config.yaml
n_layer: 10
d_mlp: 1024
vocab_size: 3531
positions: "learned"
init_std_o: 0.0
init_std_up: 0.0315
init_std_down: 0.0
optimizer: "muon"
lr: 0.0119
lr_mult_down: 1.5
lr_head: 0.00517
MLP neurons of a small language model. Each row is named by its layer, matrix (up: input weights; down: output weights) and neuron, and shows model dimensions 64-191. Each number is 50 + 10 x the weight over its row's rms, rounded and kept within 0 to 99.
After each neuron's rows, "fires on" lists the tokens most often at its 100 highest values on Wikipedia text that the model never trained on. A number after a token or word is its count.

L2.up495:50 44 39 71 53 45 39 60 42 50 45 44 41 22 50 49 38 61 43 46 59 52 58 42 52 46 50 36 44 50 63 58 51 63 57 37 47 52 49 54 60 32 58 38 64 59 39 71 49 50 33 39 68 54 48 54 38 49 50 58 49 46 57 58 49 52 62 43 52 57 57 47 47 63 54 41 46 50 60 37 44 43 45 55 51 51 25 68 59 47 47 34 27 46 60 40 60 57 38 42 42 48 49 35 37 59 72 43 50 49 69 29 55 43 55 41 62 62 52 51 60 46 25 68 48 69 50 52
L2.down495:50 54 46 41 65 45 57 40 57 29 48 57 45 63 58 63 45 39 56 36 41 49 40 43 53 64 72 58 30 47 44 48 66 47 44 43 46 47 57 54 47 58 48 42 43 52 37 47 47 51 47 52 26 42 59 57 72 59 49 61 45 63 67 43 44 48 52 53 31 45 60 56 51 42 45 58 61 43 56 70 69 67 59 35 68 56 74 24 34 55 56 54 36 52 42 44 59 43 67 34 44 61 45 58 70 34 42 52 40 48 30 57 41 55 44 37 50 55 62 36 33 47 57 44 44 46 74 42
fires on: "ed" 25, "re" 16, "ary" 6, "ley" 6, "ly" 6, "ron" 6

L2.up306:59 37 53 51 66 59 50 32 46 46 57 39 78 51 53 54 45 38 23 33 55 62 38 48 41 45 35 58 42 43 56 53 58 50 62 66 60 60 50 57 60 62 50 57 45 39 48 57 60 38 45 43 78 57 28 50 58 46 47 68 48 36 51 42 43 55 45 61 66 43 55 45 38 45 38 30 56 55 61 46 37 51 61 61 40 54 58 43 54 42 67 50 59 60 51 45 74 46 56 40 61 45 39 58 50 46 49 39 45 49 72 51 52 50 53 55 47 47 45 42 30 48 46 65 46 49 53 55
L2.down306:59 55 44 42 45 54 58 48 68 55 57 58 51 37 69 41 44 44 46 59 52 52 57 59 33 41 38 69 45 64 54 56 53 37 49 71 39 40 42 50 66 44 36 60 55 43 52 48 46 52 50 69 52 65 31 70 74 56 46 52 43 46 31 51 56 45 34 45 41 54 66 74 41 42 43 38 58 36 54 40 48 45 45 45 52 47 47 53 48 40 48 58 55 47 62 51 70 41 46 45 63 47 50 50 60 40 46 46 44 47 58 39 65 43 44 63 61 70 52 53 47 42 54 58 34 60 42 39
fires on: ":" 45, "):" 5, "32" 5

L3.up845:51 42 42 57 38 47 52 49 43 45 57 51 50 42 50 41 43 57 59 55 50 38 49 55 52 32 42 53 66 61 54 53 53 52 56 32 35 51 67 44 49 61 27 48 63 21 50 46 48 48 52 30 42 45 31 47 45 52 46 53 48 64 52 44 43 48 48 48 41 51 48 44 38 49 56 34 70 42 49 49 35 69 48 42 62 32 43 60 48 29 40 45 36 42 65 56 60 37 48 61 48 46 41 42 53 47 41 65 31 45 47 42 51 44 64 50 56 70 75 47 58 56 62 50 57 34 53 43
L3.down845:48 47 51 09 66 34 56 46 47 55 48 56 36 53 39 51 52 47 39 37 55 64 45 54 55 28 46 64 50 55 64 29 44 52 33 55 66 52 48 60 43 47 48 52 34 66 64 49 55 59 32 54 63 60 25 53 58 49 59 45 56 62 52 57 61 69 46 63 51 42 58 27 43 53 33 38 50 36 55 46 68 55 42 73 53 54 52 53 50 45 41 51 21 34 51 47 52 52 48 46 53 39 43 39 32 31 55 59 54 48 56 58 37 52 46 55 33 48 40 48 47 47 52 51 62 54 46 42
fires on: ":" 41, " of" 23, " both" 19, " including" 6

L2.up101:59 34 47 30 59 56 43 34 42 40 60 40 67 54 56 48 66 41 58 46 51 47 48 47 54 46 49 59 32 42 48 57 46 44 62 56 66 55 41 46 41 69 59 40 44 48 66 43 51 45 41 44 63 31 49 66 56 56 34 50 54 32 49 40 45 61 42 57 50 37 58 36 49 67 48 50 27 59 56 52 37 46 55 60 52 47 74 37 67 45 54 70 54 48 51 56 56 40 51 36 43 58 34 58 45 49 47 54 56 52 55 35 66 41 32 38 42 67 43 46 39 39 61 40 43 40 34 61
L2.down101:34 47 56 50 60 64 52 57 45 48 49 36 48 51 51 45 38 54 48 80 41 46 45 51 42 41 38 62 53 49 46 71 59 51 45 41 66 57 40 41 61 60 50 40 51 61 52 23 54 37 46 62 46 64 41 73 45 67 42 49 51 46 60 32 69 59 63 47 58 58 44 41 52 36 42 57 46 55 45 59 48 53 44 44 43 49 52 50 63 28 51 49 55 67 51 39 54 43 37 46 38 63 27 50 66 57 37 51 45 61 45 46 50 38 50 41 51 43 61 34 43 44 56 61 43 52 53 49
fires on: "m" 18, "an" 14, "ra" 12, "u" 10, ":" 9, "h" 6

L2.up189:46 64 56 45 46 50 53 72 46 46 49 37 53 59 50 57 47 48 42 43 53 43 54 49 37 50 53 41 40 39 49 49 69 59 61 44 40 54 51 62 48 35 50 43 49 46 44 55 51 51 39 48 58 49 50 43 41 39 32 56 56 45 59 55 26 59 54 38 38 60 58 71 29 55 63 57 44 53 64 16 53 55 38 66 51 51 48 44 66 42 46 54 48 53 51 59 53 47 54 34 66 43 61 54 42 56 54 62 39 71 56 44 47 47 39 74 53 54 63 42 48 34 57 52 50 50 60 52
L2.down189:60 50 42 24 40 51 74 56 31 63 62 56 64 52 55 46 20 61 46 43 56 52 42 75 60 64 51 50 50 62 43 47 53 44 55 60 36 50 47 54 51 69 60 56 57 39 60 52 63 40 27 46 46 34 38 55 54 59 42 67 38 56 45 36 52 45 30 69 58 49 56 40 56 46 41 51 67 60 44 54 37 28 49 47 41 42 47 40 46 56 59 51 52 56 38 58 47 39 35 36 32 50 62 47 54 49 34 48 48 44 47 49 50 54 57 55 55 57 48 55 44 56 53 28 35 48 62 43
fires on: " his" 24, " their" 23, " her" 6, "er" 6, " the" 5, " its" 5

L5.up15:54 44 51 47 37 44 49 37 44 52 41 54 41 47 56 40 40 59 58 42 23 58 45 45 61 49 51 54 52 57 49 65 55 61 32 49 72 41 57 56 36 67 47 42 56 53 65 50 40 64 44 43 55 36 41 47 59 62 52 70 51 53 52 64 33 56 42 47 71 44 50 70 58 53 51 44 56 60 54 68 41 43 62 53 43 50 44 53 38 43 29 45 37 49 56 46 55 59 52 47 51 61 41 53 60 47 53 45 52 42 64 38 50 59 41 49 34 49 51 66 55 55 54 61 82 50 47 54
L5.down15:49 50 40 35 40 56 50 49 52 31 50 48 60 48 53 56 34 63 50 56 45 50 53 39 44 51 53 44 48 59 39 50 49 58 49 57 61 48 50 56 51 46 48 57 50 60 54 73 42 51 49 51 55 47 63 62 37 60 49 45 22 36 40 57 55 55 50 61 52 54 40 57 60 50 39 49 45 52 54 36 52 45 56 41 65 60 28 37 54 43 38 41 47 49 52 61 50 55 46 54 69 47 73 51 43 36 55 57 67 53 55 42 44 49 64 53 46 48 45 55 65 29 61 56 61 45 44 44
fires on: "it" 21, "ation" 14, " it" 9, "ection" 5, "ction" 4

L3.up851:64 37 53 43 31 51 37 47 55 51 42 57 44 43 61 61 34 44 48 53 67 49 31 50 57 45 60 64 48 40 39 49 41 54 48 51 58 53 47 52 57 51 37 44 41 30 48 58 44 45 35 61 55 50 59 45 56 51 48 46 64 42 25 54 58 82 67 42 64 60 39 47 46 53 53 50 61 52 37 66 58 72 55 53 60 37 58 27 71 31 43 55 57 58 42 48 44 48 49 49 51 55 43 57 54 64 57 88 43 36 55 45 59 38 41 51 59 60 46 48 57 56 56 63 45 55 53 51
L3.down851:34 56 45 50 51 57 53 44 69 35 50 59 56 47 54 51 48 29 63 56 49 53 56 54 35 52 61 40 34 42 52 60 41 26 38 62 52 60 61 54 40 36 44 34 61 58 47 43 47 56 40 44 49 42 47 40 62 36 61 40 52 54 47 45 42 52 41 49 64 38 63 52 50 61 62 50 47 44 52 57 51 53 59 46 54 50 50 49 64 47 50 57 41 57 66 49 27 61 50 60 56 54 30 33 47 58 52 48 46 34 52 45 48 65 57 36 41 51 35 50 44 46 54 40 57 64 51 47
fires on: "g" 24, ":" 11, "ur" 8, "ann" 7, "b" 7, "ic" 6

L2.up1023:70 41 65 56 46 42 55 47 39 49 62 51 56 52 53 49 47 63 51 62 58 34 47 41 49 40 48 52 52 41 62 39 53 51 55 63 56 50 44 49 57 47 35 53 51 70 60 45 47 41 43 55 48 59 57 42 54 45 49 59 47 52 51 49 65 49 53 57 49 62 44 29 55 40 54 42 50 44 36 50 67 46 46 57 37 32 61 47 44 37 42 62 80 41 50 40 47 47 23 59 71 58 65 40 34 61 21 53 48 41 60 50 48 67 31 38 50 44 54 68 54 42 54 60 59 54 42 54
L2.down1023:48 46 74 41 54 64 40 63 50 29 52 49 31 44 54 56 58 31 37 42 42 53 68 52 51 25 49 47 44 50 53 67 38 46 47 50 47 39 38 52 43 37 60 63 48 39 39 51 55 59 32 47 43 52 62 46 55 51 40 52 57 54 37 53 48 46 36 46 45 35 63 63 41 58 49 45 53 52 55 39 50 44 36 44 48 47 49 32 58 61 70 33 39 50 39 58 46 33 64 48 40 48 47 67 53 71 38 56 55 46 53 56 52 44 40 63 58 48 58 44 50 62 47 44 60 41 37 37
fires on: "od" 13, "e" 13, "an" 11, "ak" 8, "ern" 7, "ic" 5

L3.up363:46 62 27 59 42 41 43 43 76 53 41 67 36 58 65 53 50 49 31 48 48 49 27 35 42 59 30 53 53 47 47 57 38 49 45 33 49 67 54 54 41 67 43 54 30 51 60 48 48 46 29 51 52 49 41 62 57 46 60 51 47 53 51 43 58 62 47 43 58 67 64 56 58 47 59 47 56 47 64 37 59 39 49 27 56 51 56 62 51 43 61 45 56 55 47 63 57 52 31 48 45 55 51 58 57 63 51 44 52 74 48 60 34 30 35 45 62 55 64 44 81 49 53 42 66 40 48 55
L3.down363:52 49 51 33 43 53 54 51 54 50 62 44 30 45 48 48 41 43 60 58 51 44 61 55 39 61 60 53 55 48 47 28 53 63 66 52 34 60 51 53 44 45 57 50 54 38 22 56 57 52 50 52 49 41 55 59 35 41 40 52 40 54 36 32 70 59 56 47 36 62 54 43 64 49 51 55 42 41 53 47 43 42 57 36 44 47 45 54 65 49 41 44 76 41 46 31 63 47 35 40 53 33 51 41 46 47 56 56 47 52 38 43 49 60 57 47 58 60 50 63 44 48 58 47 40 47 66 45
fires on: ":" 41, "N" 15, " (" 10, "g" 8, "m" 5, ")" 5

L2.up200:50 46 58 32 49 50 49 58 55 67 45 52 47 58 42 43 60 50 53 59 53 60 46 34 42 60 52 47 68 46 31 48 56 58 54 63 43 52 37 61 34 53 45 58 63 44 47 39 54 52 70 57 74 32 41 46 61 53 54 57 39 30 55 36 58 56 33 71 50 29 45 50 29 37 39 47 39 72 42 54 49 47 40 49 60 46 44 50 66 55 40 50 39 46 55 57 49 43 45 51 49 61 52 58 56 41 78 50 55 57 55 57 46 44 37 43 47 53 44 47 64 52 51 39 45 43 58 54
L2.down200:50 56 67 58 49 59 48 47 54 58 47 46 36 48 50 40 56 54 50 42 30 57 54 56 69 68 53 43 67 60 38 43 58 42 29 55 59 57 38 45 54 60 44 50 47 50 52 63 56 46 42 65 58 57 40 64 45 50 57 58 63 55 38 40 46 49 50 54 62 54 51 60 47 55 59 39 70 47 39 47 40 37 50 72 35 45 38 59 56 31 42 54 60 46 46 43 66 53 40 49 46 64 33 48 50 60 51 57 85 41 45 50 51 45 56 36 43 41 39 48 33 36 48 45 56 34 35 57
fires on: " v" 68, " dist" 15, "ev" 6, " V" 6, "ist" 5

L5.up195:60 45 54 64 62 51 59 57 60 56 49 43 50 50 65 51 47 50 37 44 64 47 43 48 30 74 43 54 53 44 39 52 76 44 54 47 39 53 46 44 28 43 55 60 42 56 77 57 47 44 41 53 48 50 48 56 46 48 50 40 57 49 47 33 46 59 47 65 51 69 45 77 71 52 48 54 41 29 64 38 53 46 66 55 63 42 68 66 52 56 39 57 29 44 47 43 62 50 57 39 47 53 55 51 40 59 54 53 60 48 45 43 56 34 30 49 55 61 42 56 45 67 46 40 67 57 43 50
L5.down195:47 55 51 63 27 50 53 55 58 37 48 36 61 57 36 42 45 53 51 63 60 35 45 40 28 40 86 65 39 60 60 33 42 51 59 47 26 47 57 43 42 61 47 55 57 42 38 54 67 52 60 42 53 29 45 49 48 42 69 57 44 33 63 56 29 61 46 54 44 60 51 51 63 57 48 46 50 52 42 46 55 58 54 62 54 35 49 38 69 37 51 50 42 48 52 58 41 48 42 63 43 49 74 38 57 43 56 49 52 53 47 50 52 73 59 46 55 54 51 46 50 42 39 41 48 60 43 62
fires on: "ol" 16, "ur" 15, "l" 14, " real" 9, " l" 8

L2.up670:46 40 47 48 43 53 43 32 46 54 35 53 42 17 44 55 50 45 21 52 57 51 47 29 58 62 41 39 42 53 56 50 60 54 49 46 40 30 47 50 49 51 31 36 51 73 50 58 55 47 30 37 46 48 37 60 48 61 55 51 38 59 40 59 54 47 55 52 58 57 57 65 55 52 49 64 53 51 51 59 38 51 41 76 54 62 62 58 39 48 39 48 37 47 32 49 67 53 54 51 46 56 60 48 43 38 68 60 53 63 58 54 58 54 46 41 51 50 53 50 57 34 51 58 46 70 55 40
L2.down670:31 34 41 50 49 64 40 59 39 38 58 50 36 53 59 52 38 38 55 33 60 47 47 47 35 39 50 47 55 44 54 51 48 69 53 59 53 53 70 57 49 65 65 57 59 51 46 47 56 53 43 47 51 43 52 71 55 32 51 42 38 48 34 34 44 45 54 46 53 65 58 49 50 45 51 61 65 65 51 60 43 48 31 51 39 54 60 66 75 54 56 69 51 46 43 57 56 40 37 56 56 31 43 58 54 50 56 55 63 44 43 48 42 46 49 50 63 38 64 57 48 59 76 38 47 59 40 50
fires on: "od" 32, "re" 12, "og" 10, "ary" 7, " T" 7, "g" 6

L2.up963:55 70 30 52 41 53 41 65 54 47 59 45 58 48 63 43 52 51 54 52 36 63 58 59 55 58 41 59 69 52 49 49 71 62 61 48 63 44 63 49 57 55 48 47 47 33 51 46 40 40 49 59 52 55 52 57 55 41 72 48 53 45 26 53 71 40 44 55 64 31 32 29 48 46 58 60 48 65 52 50 48 26 38 55 40 52 33 56 45 42 39 55 42 45 42 46 50 58 39 48 55 46 39 63 70 42 56 31 54 52 57 63 60 51 51 36 51 46 57 54 39 57 54 62 43 52 55 43
L2.down963:50 37 56 61 48 53 64 37 44 36 27 46 40 51 39 41 48 42 52 37 46 69 92 39 38 67 59 58 43 45 61 64 48 42 37 55 53 54 43 48 47 68 56 44 49 61 49 57 49 53 52 55 49 41 53 39 37 67 52 52 34 69 49 39 50 63 44 71 59 32 60 59 53 65 52 44 40 72 56 53 57 39 50 43 52 42 50 47 52 42 43 56 36 57 48 58 43 38 49 41 45 41 53 30 51 76 49 48 50 50 46 42 50 55 47 75 58 68 70 46 50 54 49 50 39 37 59 65
fires on: " comp" 28, " part" 14, "l" 9, "it" 6, "idence" 6, "pec" 6

L5.up281:68 37 55 58 45 53 48 55 43 52 47 46 57 51 50 55 40 59 45 43 61 71 39 40 43 59 51 50 48 52 46 53 66 58 46 60 60 37 58 40 46 27 55 37 62 56 40 42 66 32 45 50 61 50 38 39 44 35 60 45 36 62 38 48 59 50 60 61 52 56 61 51 49 51 41 51 50 50 57 62 60 51 27 33 44 58 51 54 60 52 45 51 45 46 57 51 45 22 53 49 55 48 54 48 48 65 75 32 43 52 54 44 38 50 44 58 53 64 61 46 45 54 49 65 42 39 49 59
L5.down281:37 54 46 61 57 44 62 55 43 55 51 51 31 47 61 59 42 53 67 49 61 48 55 36 38 65 43 51 59 63 56 35 56 32 38 71 57 52 41 54 54 56 53 43 32 61 43 76 42 52 50 57 55 54 44 53 56 45 53 49 41 51 62 51 44 33 63 64 56 47 58 49 59 45 46 50 50 52 36 59 47 46 57 41 38 39 44 52 56 37 48 61 51 40 39 45 36 43 24 17 56 48 43 43 55 53 44 41 52 55 42 52 56 40 44 56 64 43 67 39 33 54 50 47 46 65 30 48
fires on: "d" 31, " adv" 9, "arn" 8, "ust" 6, "ell" 6

L3.up756:51 40 29 65 53 52 14 47 63 57 51 70 50 57 39 68 53 64 58 34 48 34 24 40 54 42 54 56 50 57 47 55 39 38 54 77 46 42 41 53 49 45 46 33 46 43 36 50 52 56 43 57 44 57 42 43 54 53 54 52 43 56 51 36 52 54 50 57 64 57 42 53 51 40 59 63 48 61 44 42 59 37 84 73 56 51 24 29 51 33 51 50 35 55 49 51 56 32 55 44 48 45 32 63 34 48 49 78 40 31 45 38 60 54 65 56 56 46 33 43 53 47 47 65 35 67 26 44
L3.down756:45 59 39 55 46 65 66 75 57 55 47 62 36 50 50 45 60 69 53 61 34 37 69 46 51 44 48 43 51 55 38 48 37 43 26 32 52 39 38 57 59 52 46 36 56 41 52 38 51 65 39 58 62 53 56 47 41 56 49 43 35 25 51 43 67 39 62 54 54 53 51 45 40 40 51 42 50 38 63 53 42 51 45 50 49 50 32 52 63 50 69 59 55 44 66 57 64 57 53 37 52 55 47 54 36 48 47 47 50 28 55 46 67 57 64 60 51 62 66 69 31 41 51 38 55 52 46 52
fires on: "ic" 22, "g" 18, "an" 6, "ab" 6, "ric" 6

L2.up914:48 40 61 32 38 41 61 44 55 42 70 44 44 47 62 39 62 74 46 43 58 70 57 40 51 46 49 59 42 54 44 43 56 47 59 46 38 68 59 59 53 33 32 44 56 49 56 37 55 40 42 45 49 40 49 33 35 53 49 55 40 43 54 47 56 49 35 72 54 26 55 40 50 53 35 28 48 56 55 44 43 60 65 36 46 49 58 63 30 32 56 56 44 47 38 43 54 50 55 57 51 58 56 52 35 60 40 66 41 29 34 49 26 40 46 25 59 50 42 45 66 54 43 46 59 65 54 52
L2.down914:48 46 52 20 63 46 43 39 52 40 53 48 58 42 50 41 56 47 53 52 40 57 52 62 64 47 31 69 63 36 57 37 50 59 37 56 59 48 44 39 74 50 51 61 27 40 60 66 44 47 46 56 52 70 49 50 59 38 53 47 69 62 32 48 47 41 69 55 44 46 37 39 59 62 40 47 47 39 34 72 37 54 67 50 44 57 42 52 78 39 36 37 35 56 36 54 38 55 44 44 55 47 49 54 56 50 36 34 66 43 46 55 43 63 69 60 35 59 47 51 43 50 59 59 50 49 65 51
fires on: ":" 24, "side" 16, " of" 16, " with" 15, " over" 7, "out" 7

L3.up414:52 63 42 51 68 59 35 41 51 33 54 72 37 52 58 50 58 43 45 73 72 53 52 44 65 53 44 43 49 51 54 56 41 59 48 65 54 42 32 57 57 50 45 42 39 56 54 38 38 35 68 71 38 46 42 64 47 51 54 59 65 51 59 57 58 48 65 34 54 56 52 48 56 49 40 52 65 70 56 51 55 46 19 55 58 44 45 51 45 53 65 46 45 56 38 42 66 44 49 58 35 43 49 51 70 41 45 39 54 46 49 54 49 28 63 29 39 41 41 37 49 48 44 47 66 46 63 58
L3.down414:68 50 65 58 61 50 50 48 44 40 52 38 46 33 49 66 32 32 35 48 58 48 38 60 57 62 50 51 65 38 50 48 32 52 64 69 59 36 54 55 50 54 38 54 53 55 55 49 39 47 47 48 49 54 59 32 58 62 54 46 65 43 48 39 52 52 56 63 36 58 65 41 70 50 60 52 62 46 53 59 44 65 39 48 39 43 51 64 51 43 49 51 65 40 38 48 62 53 65 74 52 44 33 58 56 55 47 51 36 60 54 58 55 58 49 54 45 43 44 52 39 38 48 43 75 57 39 26
fires on: "av" 17, "ab" 12, "ong" 11, "ub" 7, "ob" 7, "umb" 5

L5.up528:37 43 59 40 54 46 53 38 59 60 58 50 41 38 61 41 40 52 69 50 43 52 45 46 48 64 46 46 39 46 52 40 58 49 47 37 48 55 45 50 32 42 51 55 44 46 62 40 38 36 44 57 45 61 57 71 42 64 48 63 72 51 57 38 37 39 48 42 61 65 52 56 69 63 42 53 39 25 68 57 51 39 66 57 43 54 45 68 57 61 47 50 43 38 43 48 33 53 47 46 30 72 55 51 53 45 37 50 48 55 51 47 52 58 58 55 45 45 44 45 44 54 43 46 32 32 60 55
L5.down528:47 47 53 64 50 46 54 44 59 59 43 42 42 62 37 35 56 43 57 55 49 37 50 66 50 63 65 55 59 49 55 63 37 60 34 30 59 34 37 38 48 52 33 44 61 48 52 63 60 53 51 61 68 65 60 50 39 59 50 60 51 45 50 48 42 69 46 46 49 62 45 57 52 58 44 34 31 48 37 65 64 25 69 35 57 52 51 55 53 51 43 49 50 57 33 51 54 52 57 52 31 29 61 42 39 51 69 54 48 40 79 49 39 60 59 51 49 42 51 44 57 46 57 59 55 45 45 45
fires on: "l" 18, "ol" 11, "s" 7, "es" 6, "n" 6, "r" 5

L5.up174:73 38 60 73 47 52 47 43 56 55 51 55 60 43 40 67 51 53 31 57 52 55 50 50 49 77 66 43 61 73 57 51 50 71 58 37 49 44 53 30 54 49 40 48 37 47 46 45 62 38 57 39 47 51 36 62 44 48 59 47 42 60 46 42 66 48 62 43 45 58 56 55 50 41 58 47 35 61 50 56 55 46 54 54 45 51 54 44 64 39 58 37 34 26 54 49 51 31 56 54 54 42 52 38 65 63 34 59 44 58 40 64 65 32 25 42 49 47 60 44 60 59 59 45 50 66 63 43
L5.down174:48 53 47 43 50 42 59 26 35 70 60 56 35 51 68 50 48 41 43 55 56 45 36 56 46 61 50 61 47 69 54 57 49 40 49 54 50 42 58 45 54 44 56 50 43 62 31 42 53 55 31 66 46 49 41 65 46 50 47 40 39 59 66 52 58 56 56 45 58 45 61 55 48 24 47 56 49 43 43 41 30 52 50 46 70 55 53 64 65 46 43 35 42 29 47 64 73 54 55 51 51 49 79 44 42 56 43 35 53 47 37 53 42 42 43 42 59 48 56 63 52 47 54 38 33 57 48 46
fires on: "ab" 17, "ell" 12, "ast" 7, "b" 6, "ust" 5, "osp" 5

L2.up415:56 69 50 72 45 40 34 42 68 54 50 38 53 47 46 63 50 50 35 62 34 56 46 26 57 40 35 41 52 40 37 47 75 49 53 60 38 53 53 52 51 38 48 46 59 39 49 48 46 55 54 39 46 43 52 46 64 60 43 51 38 57 58 54 67 49 48 58 46 35 62 46 44 26 62 53 50 50 54 45 46 49 66 62 50 59 32 59 50 41 42 46 42 39 59 57 50 61 57 55 49 54 49 53 35 64 46 42 39 49 58 48 60 51 70 44 51 44 50 49 48 53 38 82 57 60 42 45
L2.down415:63 67 52 60 18 46 53 47 39 29 52 58 63 61 40 43 58 32 53 43 45 48 56 62 63 45 44 55 62 34 58 62 57 47 52 44 51 39 35 54 36 48 61 53 46 50 47 55 53 52 40 51 35 18 37 66 47 65 63 48 48 48 49 67 36 19 37 57 47 42 53 40 68 64 61 66 49 63 37 55 76 42 57 47 56 44 57 45 61 37 50 60 49 71 23 35 55 64 42 49 59 64 38 34 44 53 41 64 47 53 39 55 54 42 40 51 47 60 46 45 54 45 43 54 38 45 54 48
fires on: "et" 19, "ch" 12, "w" 7, "it" 6, "pec" 6, "land" 4

L3.up650:62 44 47 57 45 53 58 60 72 46 49 46 49 48 59 41 49 37 55 48 56 52 71 39 47 38 56 41 39 43 61 63 57 51 52 59 43 45 58 47 53 50 52 34 48 49 30 33 70 51 56 61 48 63 43 51 38 52 54 53 70 40 68 52 48 35 42 44 65 40 48 50 64 38 56 50 29 64 46 48 24 45 38 50 53 38 31 43 62 69 47 39 54 44 42 44 52 62 39 47 45 45 45 52 48 39 65 52 25 57 56 57 37 36 61 47 75 59 57 36 48 49 66 32 77 53 49 48
L3.down650:30 39 55 54 44 68 64 68 53 30 52 54 68 36 36 63 58 81 37 51 32 43 37 57 41 43 40 47 53 30 57 45 38 57 41 49 57 46 40 41 58 55 53 41 64 44 57 37 37 59 39 43 59 38 63 36 52 45 42 54 56 55 49 48 44 53 55 45 37 56 42 43 44 53 57 42 55 44 51 52 47 42 67 53 73 50 52 54 36 42 63 48 58 42 33 40 56 44 47 51 43 57 46 58 44 44 72 49 55 48 44 41 55 55 57 55 54 41 71 49 47 38 47 54 40 62 51 66
fires on: " |" 23, "-" 11, "us" 10, "k" 8, " (" 7, "h" 4

L2.up878:66 42 44 35 39 51 36 63 27 57 83 37 74 58 46 53 54 62 41 49 46 43 40 50 51 57 46 53 36 61 38 44 51 40 56 54 53 42 25 62 56 44 46 38 45 38 57 45 50 41 51 59 43 45 76 44 43 52 49 40 63 47 51 52 44 58 60 59 62 53 50 42 44 49 43 51 38 53 47 62 52 51 47 54 42 35 49 33 46 34 51 53 58 42 52 36 40 61 32 44 46 47 41 55 54 40 40 33 52 56 67 56 50 52 56 43 68 53 47 59 50 59 68 48 72 52 39 49
L2.down878:54 49 38 61 63 56 32 64 55 57 31 56 34 39 57 45 39 42 41 53 68 49 58 50 62 52 42 55 44 63 59 59 51 33 39 45 47 40 47 40 48 46 51 33 64 37 45 41 48 58 48 56 61 63 63 58 39 50 53 47 30 44 61 61 47 63 58 49 49 54 59 58 68 28 45 72 60 50 60 48 43 39 49 58 70 68 43 52 57 50 61 56 46 52 41 46 46 43 66 46 46 42 43 58 38 61 42 68 38 34 42 51 54 36 54 44 57 34 56 38 65 49 54 66 43 53 33 59
fires on: "or" 13, "an" 9, "e" 9, "op" 8, "os" 8, "ve" 5

L5.up411:33 39 54 54 50 53 35 44 61 47 56 47 43 36 44 50 51 56 66 60 55 69 55 61 43 46 34 46 50 51 45 49 39 57 67 56 66 44 33 66 71 49 48 49 53 51 33 51 43 42 29 52 29 55 59 56 40 48 26 57 60 35 41 57 57 50 40 58 46 30 53 47 64 44 53 58 28 38 44 49 30 62 68 64 60 43 45 41 52 39 46 44 51 59 51 62 55 51 66 57 54 71 54 55 56 51 49 72 46 47 54 42 53 53 51 54 48 38 37 57 44 67 50 60 40 60 57 48
L5.down411:45 66 39 35 40 36 40 62 53 30 55 59 73 42 56 39 54 47 47 59 35 37 73 50 59 48 50 31 44 58 31 57 49 71 60 49 55 44 40 45 39 51 41 37 60 44 55 58 52 50 52 64 36 62 49 50 50 36 45 46 57 43 45 72 55 61 52 39 61 38 50 71 63 48 61 39 52 29 42 61 60 48 38 53 39 62 57 43 43 48 55 40 33 37 42 58 48 38 60 54 40 61 63 57 59 44 43 57 59 48 46 49 39 67 47 52 50 62 42 38 48 41 27 44 40 64 58 43
fires on: " inter" 26, " im" 10, "ter" 7, "ribut" 5, " Home" 4

L5.up123:38 63 49 46 61 56 56 60 38 68 53 46 47 35 49 49 50 26 50 60 29 44 70 53 35 43 45 74 41 46 45 49 35 51 39 54 56 40 43 60 57 53 49 33 29 48 43 60 68 40 42 58 37 47 31 60 37 64 67 57 44 32 48 35 63 30 29 32 44 51 54 43 66 79 65 61 57 63 36 66 41 38 44 49 53 42 46 47 37 47 52 44 40 48 48 62 55 52 62 50 68 47 41 58 49 45 51 41 29 51 42 51 40 48 48 53 57 49 56 41 41 51 49 57 52 45 51 55
L5.down123:60 61 43 61 44 27 38 48 53 42 34 62 55 56 50 58 38 54 34 58 45 43 45 63 47 48 38 65 57 68 66 68 52 52 45 81 47 61 40 30 48 58 45 34 46 53 61 39 52 67 60 53 51 46 57 48 50 40 49 42 36 28 55 41 50 48 66 55 57 47 47 46 70 47 59 38 45 39 32 49 51 46 54 56 59 46 50 43 71 51 37 52 36 72 50 49 43 59 57 57 49 43 48 39 56 64 58 58 52 52 42 55 49 53 61 61 50 46 65 48 59 47 47 69 53 46 58 29
fires on: " United" 33, "c" 10, "in" 7, "as" 5, " North" 5

L5.up224:47 51 47 57 53 43 45 57 52 47 42 45 29 53 52 53 63 51 35 70 39 55 26 37 55 45 38 47 20 55 47 58 46 28 62 54 58 42 65 55 39 32 36 48 45 54 50 23 35 68 39 56 50 65 29 59 52 55 61 52 57 45 69 52 61 37 28 62 48 59 44 47 63 44 49 46 49 51 51 48 41 49 49 44 60 48 56 52 41 36 50 45 67 57 66 38 57 58 28 45 38 41 43 65 54 50 43 41 38 48 63 41 46 55 37 50 73 47 62 35 40 48 61 44 60 46 36 47
L5.down224:35 44 69 66 63 47 45 56 32 31 38 41 78 49 39 57 30 59 58 38 51 44 70 54 32 53 42 48 61 52 40 61 39 58 38 50 47 43 42 61 41 71 45 40 65 38 57 45 44 55 54 58 32 44 58 45 46 55 49 60 30 68 51 38 44 51 48 41 46 69 57 44 57 41 55 36 70 59 43 41 54 38 40 47 76 49 46 59 69 53 49 49 54 47 45 49 57 32 41 41 49 47 52 52 52 52 44 45 45 54 57 47 51 47 51 55 50 54 49 48 55 45 45 40 36 40 63 53
fires on: " |" 46, ":" 8, " father" 8, ";" 5, " (" 5